{"d_model": 320, "n_head": 10, "head_dim": 32, "rope_base": 10000.0, "qk_norm": false, "init": "normal", "init_std_down": 0.0, "lr_head": 0.00469, "warmup_steps": 241}
MLP neurons of a small language model. Each row is named by its layer, matrix (gate and up: input weights; down: output weights) and neuron, and shows model dimensions 160-319. Each number is 500 + 40 x the weight over its row's rms, rounded and kept within 0 to 999. Numbers have three digits each. A neuron's up and down rows have the sign that makes its largest values positive.
After each neuron's rows is what it responds to, as a language model described it from the Wikipedia text at the highest values.

L6.gate550:547576555467528505497614564481429456498538495421479466437456502478493494516563427540485547501500461497499515481529452564464506530451514566525473562462532524487527479522519452547524547597481497479508501446460545464546511508458524513494555489532540459534485500459527480482485502506416475461492445517469543520516504518483532445483547481530505494489487526582454485475465532476470510542501521514477461470529496480563525430444497547456489463529428500526480514525427540466482446516478477
L6.up550:518506471532459477467469533504496479560468479536537561422557487479532454524497478451474501503535484497497481537432583522506552542475518534505477453441568413464477552514450500527514458516549528564489443501524464497455500480529392570564484481560545515458477533520443510501489534440476532511465454469451472504463472456495532490457502530530554488550549472477497524503453502487546555503507547465501524483482478520488455522466497508568539504536484454454482493510476494464522526532479488
L6.down550:509545535531521588496496460536456505437565492474482498486533505538458453516518475487470532461581582563478587454497495455525543513456412488524495494516481497573460435525571481443476455510426457472551451594537527499431486527439518476502515451525510505497469525553478504572460493480515442471507531504550504446492530500524506511463478532564524590475525475527444510368455555487452503547511524490520520493436471458531521545447488544506464565569496481541515488506508467540517526536697492
Description: Final word pieces completing nouns for organizations or groups, such as pol-ice, c-ourt, dioc-ese, g-ang, ar-my, agenc-ies, and occasionally whole words like League.

L6.gate696:451524439507520511445439483422530452537470515452516440517464551562572509493507445529506506458463557515509585543604582526451519517516521496565506450481503554511523538545491569570460484473575513503448514462557563488469553470515473447452487500536457568480517425513440419467493543492543510542597432552492513463519498436501495493446484583496459528543486521450535564517563482466500522566452474554468533459550501532550458491560491477500533508541479533485490541567517452496537437529463485
L6.up696:569461424482504560504461532485534496521449495529532537500472460546522521454505511489462495443580537481542577497524495580366539510501534549514483353478454556522473511533555495491534498448528511524486476471524469557489464449463489495461487536482494536488506479532472537443463446491501512472439446528482507568540563512616484499507457538517460539532488526444523519509556427503520547512551592495501525533538552543487510527543542477462466503487463483455473539492498518495496493578477480
L6.down696:496505520545491479492455494531552483507475530524531559503467510460441455568530470470425513473554507477523495525519524546518525430444400484477542587489459553482513457490553518481539509438413521436535513499536475449427460513450552579501494514517518511551529494557507538497458495457379499498542519482485478498472490528456448450515505487525484590490462468524487527429495499455549552517529526468512528500503536502481537642466498507477402472497474524517570454486479560579541485553676470
Description: Second word-piece of a word split after a short opening fragment, with the word still unfinished, e.g. s-ell(ing), ex-ist(ing), Sl-ov(enia), y-ell(ow).

L6.gate374:434491461518520445554510582532464498600529451540449503585525587492480519432503494527432538493579523494499478445456473466494506481508497513479468479488457474531550446515545467576447570491469479474536496574548514472459610530470548441511491566452454543508510505536465521548446497473560515551508440493537511518504505503454527553549502515447456557468501472550577545478491414517542466502439505526482487466494494522500479490506607498537535497450441528454544528542460551483523444498515533
L6.up374:490529550505478589467492468617494442554517426540543508447503551526507506517545509494539523488491487530470430497503453494548500557499511528510472516462495475484633468521532498469610466492551459504460499431416454506416455492484474439492518437549527495459512510503492522524493502451521548457437491455512451469518444528457539571508491534514479529482484510558471458523590461510520552486526468561525465456499517571511533459520518488529539540518509528514478540558551506464534446484540535
L6.down374:480512450521574561485537527458511582449456509512479521521610501515485414501562539489503528555525545464440477413504442508369552579531465539570588519374440583544553479484486436487516457521570519488482512489431551455508463530533426501447532461484476478541443527512499463477423537525447521528476495501509509471526474502481517511497495512502552537532463466514536446462494487539522519502494516455490516428502420469501507561504558443563501476523522451443470504512525541537461531455466497
Description: Mostly the token directly after as or As, such as of in as of 2021 and p in aspiring and asparagus; also other of uses and mid-word pieces like es-p-ecially.

L5.gate80:447535514498527477521519487480501547480478464537501449525540516536493459496558479533490493608585475570487550577481470481465533600449543513476451518453500544522524536472523510529535480447482524527509497483477514486457468584487512536455415428442469547516462491534501557518502449522492493540527457479443518495455565516491592411522549496508462564458577431500551520454464516506528503609423530493543508499544527540533444480551516518541508538520441475544492504533453444481477447482472449
L5.up80:516541580541494450500546491492530487520548574494462456484491478494511527534495513504494447456555478432464546495529464542516474512462517537481491477562554470541487459516509462499450582497456503477531427611543550478517525469529545443606464557513466525432446572485531457547472467461515518528494518472510489467478494510406455480456483519459497516523462484442461444542504512570481455458497539487527547491526497471563464488464524565465521443511499435506554484502518395494467539510489498
L5.down80:475507522490508476523467464485478542507503434418541484491531501452592453465457476533453444454479464533602495499492536480453482516434477527530486475461521485495539509566438484565507465493468540531520467473521482490538542445442538519524537531476531495524524459446498555504500455469474551524509496547489495523505513474533487466462512477497542539520502513534476488531451466454565560463482517457555479453474550561488519491492507499544559558455537470555535500496482521473480462460629476
Description: Final word pieces that complete a common noun split across tokens, especially people or group nouns such as manag-ers, offic-ers, part-ies, agenc-ies.

L6.gate742:500523494516553493505499559415540454542543553452387517560486577488498517555477514508420424520481558459505571498474518559513473551535526567436444399519553512500505564508539588429506533452501472473468531554517506448502485547493530566512448462512464543536470510512582543540590520545481421453513468537522485499538522497458528466534540464523474557470547498481496564483469496510550470461494498524463513565465530586524409462480450501518450466553414485461492564465483541547478491553451464
L6.up742:449569541469463475549515509560579481418424490518457559591525489439521454513367534464531552478489500473498471508501481484465519454494535519529440461516524383450476489580538488532486551458558396476486469547493541481476542493570451475467529475466462459572492534487466427511479428513515471543512522488456516505507470432526495496508442517495542481498451426496505433453544544540519493541577548483500456541540512540548432453469538498496498510508487538504463536558461448510446511560512479
L6.down742:465526455515469402440446522556440404455512509428496501514512521368504500508466472554492495514516496432497454463531441480479453443534611445451508487471457426450516539537496474515460532635563460451488550556480458465524497534530526475477491528502553497456511452450484521496495447503491467468549519520526521497469494422387532526504538565501505524487530545488441472498501479472570463495553541513532558554523518463493485493491498463512430544571474563556427504554487432512501511573592517
Description: Later word pieces that complete a verb split into fragments, mostly all-ow/ows and also enab-les, prov-ided, red-uc-ing, when the verb is about to take an object.

L3.gate130:533575539440537524549521553508427478487519537480564552533549476522533497565453496496593513499439496501514483491468511515516521477546569463564469529462559482463472451426614493517474460520445490442513463530445533429492513503443480544411471464494455472482457530566518561519450575484548530495502477502476466488512577536536524517536491476483464459514463489522557506446486504486536588521475532512531542485484518537494525458415519468484522448468430517484477504467462502434495464483401546
L3.up130:465510458542521537476542531510488508510531487496540485469574390521560507520430519512528507450469486492552497495469538538440592527498413485498457522489471538499513472549563503435432466502424534407458508523501601477506548476475583519471456427432491464465509522560495474528472588452559527540491529481520423510507496499544473503536473493525415471502481563529506483479498526457482524513518553461465527479431518538456507480441536516482485510477562515522516499483484496506545494417437497
L3.down130:416484422547541512442551473485526484540483567487524503480560453493547526465487463412463502560453544473557505504493484410471509551439537509441456460558472508556499542534550515470452497509550503481495490465550543518443461570472438561583463537441544541418464544454494442470559510501529542549516567470499470504521496599520518495458431483527490508535457565430509553506567528532459511567494505541446486439426525547496496596556467597493495516495501514560505449580536519566546585523508459
Description: Word-completing pieces and closing words inside tables and census or sports statistics, such as fem-ales, Percent-age, house-hold-s, African American.

L5.gate315:490533528488547506587559468489551512466503470496480499499455533507455501416463491550438548504476526556493499511486547479565492503585530454488590483470498554523483465537471584541516579491490560515529551506452541512535492486544443459459521469490512486502433479500485529487553524546501563497498427492454489480467508519449498511545523461448451475497498512537548512465517462466516441546518540520493524487578508530479486415518457464506438474389468522459451487479413548464522529515522508
L5.up315:473459461517500524576531487456517487485478501503519446445539439585504446452531593543465529489506424490572512479552501418497517515539455460478465531467474577517461466500408593477485556527488573550438539487439447500507498463509531529461494506494504462531482459545539520484528477493486598407508479546462460516493514529504525462566484448492490466459452485475527534492536427444436447469502497525485553539555542515520514434510475500535419542504558520430426511508483512553573541511522492
L5.down315:527525511514409521430472521466480517500503485547528480418524500522500458563508523486451467534491502452443413498446508447525497508505470476423444538431387538480499542521528600481480486582541516527451496549542522469418476497535564503584462455490432493521537520462477552505517444434486453528453532480475548573520499420478484481535508492451516581445511521456451509465536457484407517464549518493462509476611481514549523514479572528511486531486540457498509507487610500535457465551580454
Description: Fires on inner word pieces of common words (ach-ie-ve, ex-ist, re-as-ons, s-ays) and on is or was after it or there.

L6.gate98:486556592451566522453534446523459497519550516491467487486535458502505480504521469461470516534463427470474466534532534571435419557508510599528491553506513475497495490484556454486454466498519445468583459521547552580496455476553481513456503427505521523498555461524493519506511534480385495503462447491526539483519446460500466449496580474495593561486492445493516474485475472531452462570493478538423496532545525505505528525484519572547529476519480421552511582487501487495520521517450516
L6.up98:444518497483490518563550576428524490492485551476597487536455472499482520454504526533540527511517494483514512450462459458540540529444481478457518517463513545485467502535514563489496510533462538514499488487477559528515538530479442505532469562445516528555457462551540507492406473515562453429484571519499527526515526558482602454470460541545455549506523548446509467487484441535467464466562497435606569526537543439540442513483565601439454513546491547479515499495439494492504485446516463
L6.down98:507560520490517541454533422510509639471535570477506492532593460481426449529508519521458489478504494521563477475550493539480449529515497615484502544489544494545452504414561446538487478544502457472557504539519529480532466494532472523525443472540441440553552438470503481463513533499446494456432435489489524510524468495519456494467506482481490541475459457474494532503438512530425490541460473494495536510537518513501506500440516501589572547546487400591509602479488519549504539533499462
Description: Final piece of an occupation or role word placed directly before a person's name, e.g. infielder, guitarist, forward, or a table cell before a name.

L3.gate306:514497483474487526519518465498551479499510510497565485546480489557510481490521521533461533565516499537492460515464457526438432601525480587465481464515461498460470538532473493562471490419503503480499539513471506561575444526514409535492447474550467559368474552489452476534478457545485437459511481538456494457517490467482496463474569487500476522523643444518572444537474460490487461597416484493463505493481495551514491463507454432562572512488436492480470501471391433518424495534498608
L3.up306:555544439524401419561558446550556524439473491487510531432536501536484432509519520525465491495508511537451522531531432495496461494495465516481563550424433505495479427510476462474478493475468542494517519492492521525541538478577564509507533491542550604533505524514493487560522514493468522446485496534545459480466436549504512385598473405544499492477548485524537489524445527520502557553471479417453515496539518444458530478488532493501502473413529503582475513474476497550499490569513432
L3.down306:443528508532457463500508492423533493435575539450450498479473524493481526476458488499552470530463491481551496509487500525559507506456524567555474533441576458433448467442391488457509562508535472461461596456448407524541515487468423533522487483478448532478531513477515520447558512498507518428550495421495534594480562471483466554528555526584435528491512516455475512500501581482506476470523428499576448549525508521546491546508499486453479443472549520539522458511477546533477549429603552
Description: Word-internal pieces completing a word split into tokens, such as ow in allowed, ac in contacts/approached, ab in remarkably, and endings like -ed, -s.

L3.gate286:495595567476542482496517544527478493546505504442503470461521502457518526460513476464455536566460456505459495518432470472442507510526487507490502465536494541470451511479495478488549475413377510565547502474544524534480525496457502500483525520491521491460425516559542521459495536505505499524445469485474498453468507474495502423536579569495471552481565542460549501477493476483492519505471475441556497442464509506452519443561475530470457449507500499469541482480467485461505598483483442
L3.up286:493503510495577522475495526541494507536538494455437542530445505532462464493521470435455468613456540582473530497365456459483492401503533511491496432525471557527540499495527574530491403454512494556489491425520571489516505517504526572515573538500545542481454501540470460606531597561494481515534435470507540514505533466520496525523515517503466520497474552526461529444473478511473471492569506518506505487459469552535443506571409560414487492489456457496502478508482488483528464481484536
L3.down286:526509491503510448511573558552470494449497463542553505472482464595470608461509442512490479491429455488495454423494509570447443509527421542472466504512465549520523467520598528467460474494575435576516464471522484505557487536508589455485470485537439437429468538478453519516479565485459458450552503555480513487478496468461505466486553517457428509545509500456533523524496418435452460496477563511563536416526504505443495466532491504580580549469493594479534401525451489440451480448555476
Description: Short fragments beginning a word's stem after a prefix or opening piece, strongest for "l" after "un" (unless, unlike, unlikely), also lilac, software, traveling.

L3.gate11:453514496441451438487493520520406478484533496434478512479575510510439450499464517448484565482582568504526516423460477428513540513521544543473478497552498554547523463550491624507522539522559478503517563466417489473533526475536543481507498532474494515449476564596521541580481508467479558508520526486545475502523495497520524568534518507486462494452481490470506485560542521447510448500456512505504413453544486537516452540499496424514543533549468535488457432516468472457543457447475523
L3.up11:459476516516479563528512474452453516482454443454506549494522499463428467482516481486514405458544513462567474484468531479460502547493515504474494462510553532490580421522520542408452543534486474534530570559499476513490435465515612514484498458570521465537542543505430488479505465492496501477508417470557472501478458453496574546417518462522545518446514450495511503477494474474433505505478533496486482437545533488559499471492484408569536514501547456577505546457505491600543517562494447
L3.down11:491432515457545474492478507519467487486555481419458467494518496454455537517499523529516543544488550490511488517451584446586473463565505521553489421490408551533506428527482520503536513525524461426505498472503475409505484473542469472490445538513456511550482479491463486432493525540508538449482530525472464473514564497542459568547469524550452406519496443504471496532524422458512601505483561508521483550500585511512513489515521527508477425498493522458499517453549470499518592538510503
Description: Second fragment of a word split into several tokens, such as al in Real or concealed, raz in Brazil, as in easy; sometimes a lone 0.

L5.gate262:479495546497503477497453522549448493523535526432510482496537513429465515508518508487526501498486465459441602468544545547534467497507503549477512449503520519464544563462502520475473494516491601467517523500421555542535485503450514485514606469491541465485572464469466441537439498515537485514489457489530426505553587572490517516556540510537503565575523505529541494537551542471595494503506461515527461456498558416486544509507559510456512471513440459470441449506515535450455548573508505
L5.up262:465479536399523503493484463442544489486528506578556523531481565456477499529453512506512546520493586522544548540475446514485437511537518396528489515428458466525510483496470447555538492466526489503476545492490499536573527490532454488492533454500511503539497472490497496485523504575475467502517437466535528472512537513440428445557503500516502455485429520497500550465514495473468569445424487498511551510481458439457496441494464539538597525545491514417493524417436503515457501521487600
L5.down262:484493447433586440466560549505524502476519475466546472490444481454452521483398455506492476536474412544490507526544505581446450506496431512482500447459531519490419480493439468552496525551491509491455559529513525447506606486458473511487549477477532540530521419507500477487486485490525535543521547546458555541494550536576479473468516501466543505486496495435415567491534488544467494478536519451498517524523497474502540537481483477488549493551453515497508394511545541539468497493540533
Description: Mostly at, At, Location and located introducing a place, depth or elevation, as in begins at an intersection; also scattered mid-word fragments.

L5.gate716:479535441524489561522536517510515518496476501502463524547510502476489507507493511540465535519481458495486530501501436529444481518529512470461523490472486511577503498568448519512527475504455452470514562508493479480550390536446466471457483489472469481584442517530465560475471481534512518456562486498587454437535509466524570467458429452473457491492595435469507597466499456480497500501504530521517531502542377537547436536513546506501457484504435500517516480469494500549475484475511495
L5.up716:492476504501483503507496562414469526488551509538491491453535494507532512509536556552436507447457539496516479468471552489507536414504508478547496471589486497521541508479501427497538476468408458480493519565518513465460469458549520568544471568515460505480559518440556486534495501497517547481547521489478499505509490496478443520529494380465470448533441491524465460540590447561547491483581483529560456414473482509442523479544551466437512486565504558459482496510466502491529500523471588
L5.down716:532480475469543513444462533437547506521558521472473451523426530469516536549569493569483485497473545577486508469454521419452481573558618479443491569547507525494543439517458521515473489468468519533480491493443434474482501435498481522580500503547451506540519511533496482486518530518515527495489475569489544526502502525517540567472424493532493540563539521510534498505460506553450536534470523452473435534530482512415546522546522497498505521475510499544507522470455442496518512503320477
Description: Word-pieces and spaces that begin predictable stock phrases in census or table text, such as Acc(ording to), As of, sq (mi), and a space before a year.

L5.gate547:435462443549496432489509520550495429470501456522413483542487519424476555516514420497484475524491466435547538587530497532482479452534562512499437498412545445408603527561512501501509471527488502452498535483454558488610451465562492529530422437409474573564566516492558512565525506481512531511482449531488522501507446461480543528439465532505424495486592414510568481535461512397551527552497510440489523516482479512480468495438525490534511486535478476576491529502553431502514441548463521
L5.up547:482503507518530441530501541451561506472503570532461493456503487475497434457439597429467518489524519440496527510551532480572534483530501519412464519506432453564521541523451493419524449530522429518480564487492481571609528462499543490467508484543552440560411563428434556548503426493482459468517482518540406489545473407521548496478456550553452522481470419453446528446457603472501474538555515485475517464522530539468490485494475486527484544532554533460430461495494529450488479557526581
L5.down547:494428525562505576572442496509543542595530512459505510559517432512534476470506485538513497445581497471517504545487506528481401544475518578480478432511470448537548470503475411448448501469478518481543455543539436541518507524497489607551540506593537452513416494527540479486452437486484465442396524444550569431472421529431471576496536453516559508491526532451467482455487448515475498487572505499454478486480432539547565544511469529497462407592474553463463566520484500577482502517455508
Description: Mainly the ow piece after all in allow, allowed, allows; weakly, assorted mid-word pieces elsewhere, such as "et" in Somerset and "ring" in preferring.

L5.gate222:520484469522471528518557480514566530493537572486469472427530561491412447459532527591455507500537459493580524506528472505496482545478505530459526562407507478565515416522539436511500499480495525494470468525490442562544488548509548518468506519544483507516474479459511435515572470473469546505470527471485520484516437474537547548509524506489537534432453516459512494493464441508521418523532528425411486555517487465438438451472538551563429463483485463575504518511560463442503539510475393
L5.up222:519519444467521535519580517514405495623489506466535491482583497527516458507499433483498472474531536525518427492449488522484511435536532541456459452509577575534451542494518524484493561515470479452543434510504462532439467569449508512535502531470460532500472480507455515437508514534485480506440523502506538443514472459453516441537452426499473476439558466517471485451466577542455491485522501545485568550503529467545433538488573490478535427516514464540427496527517521549474517473487586
L5.down222:529517601456561436527586522479388464491497462475549459469493498464486497495425518478504471460524455507519555535518501525507506556419491567500497564500497489478487551539455542598535463516537508524512505505500540524493541491494495486556454461512480514503527523515506484505502522484455474465447468470544541503454506612522492482474547520451492482466531449515442492549553422532438497493526521520472476507408513502459542471524505494493510542515469533493584509483488529454467453496540535
Description: Final pieces of person-role words in biographies and credits, like screenwrit-er, ch-air-man, produc-er, Jud-ge, plus sentence-initial He/She.

L5.gate782:504519511486471536477489525470493455536435488526455528470497575550487502503502501589501497619498482458506538501482545582579484482597506483470506483479482465505457483511472512533455485515493457510550468476538560502484558494500460556459509419529484577470504538436516511514535548497512431527539433558554488432600509472528527552557462446532532582505480513522449467508471453457511510532484423531523617506456434513474460526481550417547580432501444536496596519593505521486469447573500473
L5.up782:406488457460384541480511537488449487505479468589479394459493431481521486475473574407456487564497560549431370518464547466468548462555603500434433481431494477462492518557593506455487511436441489544572595461441487523503499544413510458495518431533520459503497516590562484477478484495495468485451508486541482430493581466467518522490465415546488509468487511496442517520466534517503516518470437522530555435495533512529507435427535521565451536526472518537455554563489541525434519513523446
L5.down782:399552468452459545569449395491544498541474499542516483510539546516568459529489483499479508460523482555508474475532533488473555549465482494464475504550498491448574486462507474517515543483506533465441509516489485482598455516504480538507489478528533542520449516507557520512532544470451499514540497463510552515474483510491467435552505549506474476460569493536444520553515438486483534494498502493426493562432474557565499547452510504549517521526495473614539506516458484545566444563395417
Description: Tokens inside labels and headers of infoboxes, tables and lists, such as the colon after Source, Position(s) or Total length, or word pieces like Publ-ication, Se-ason.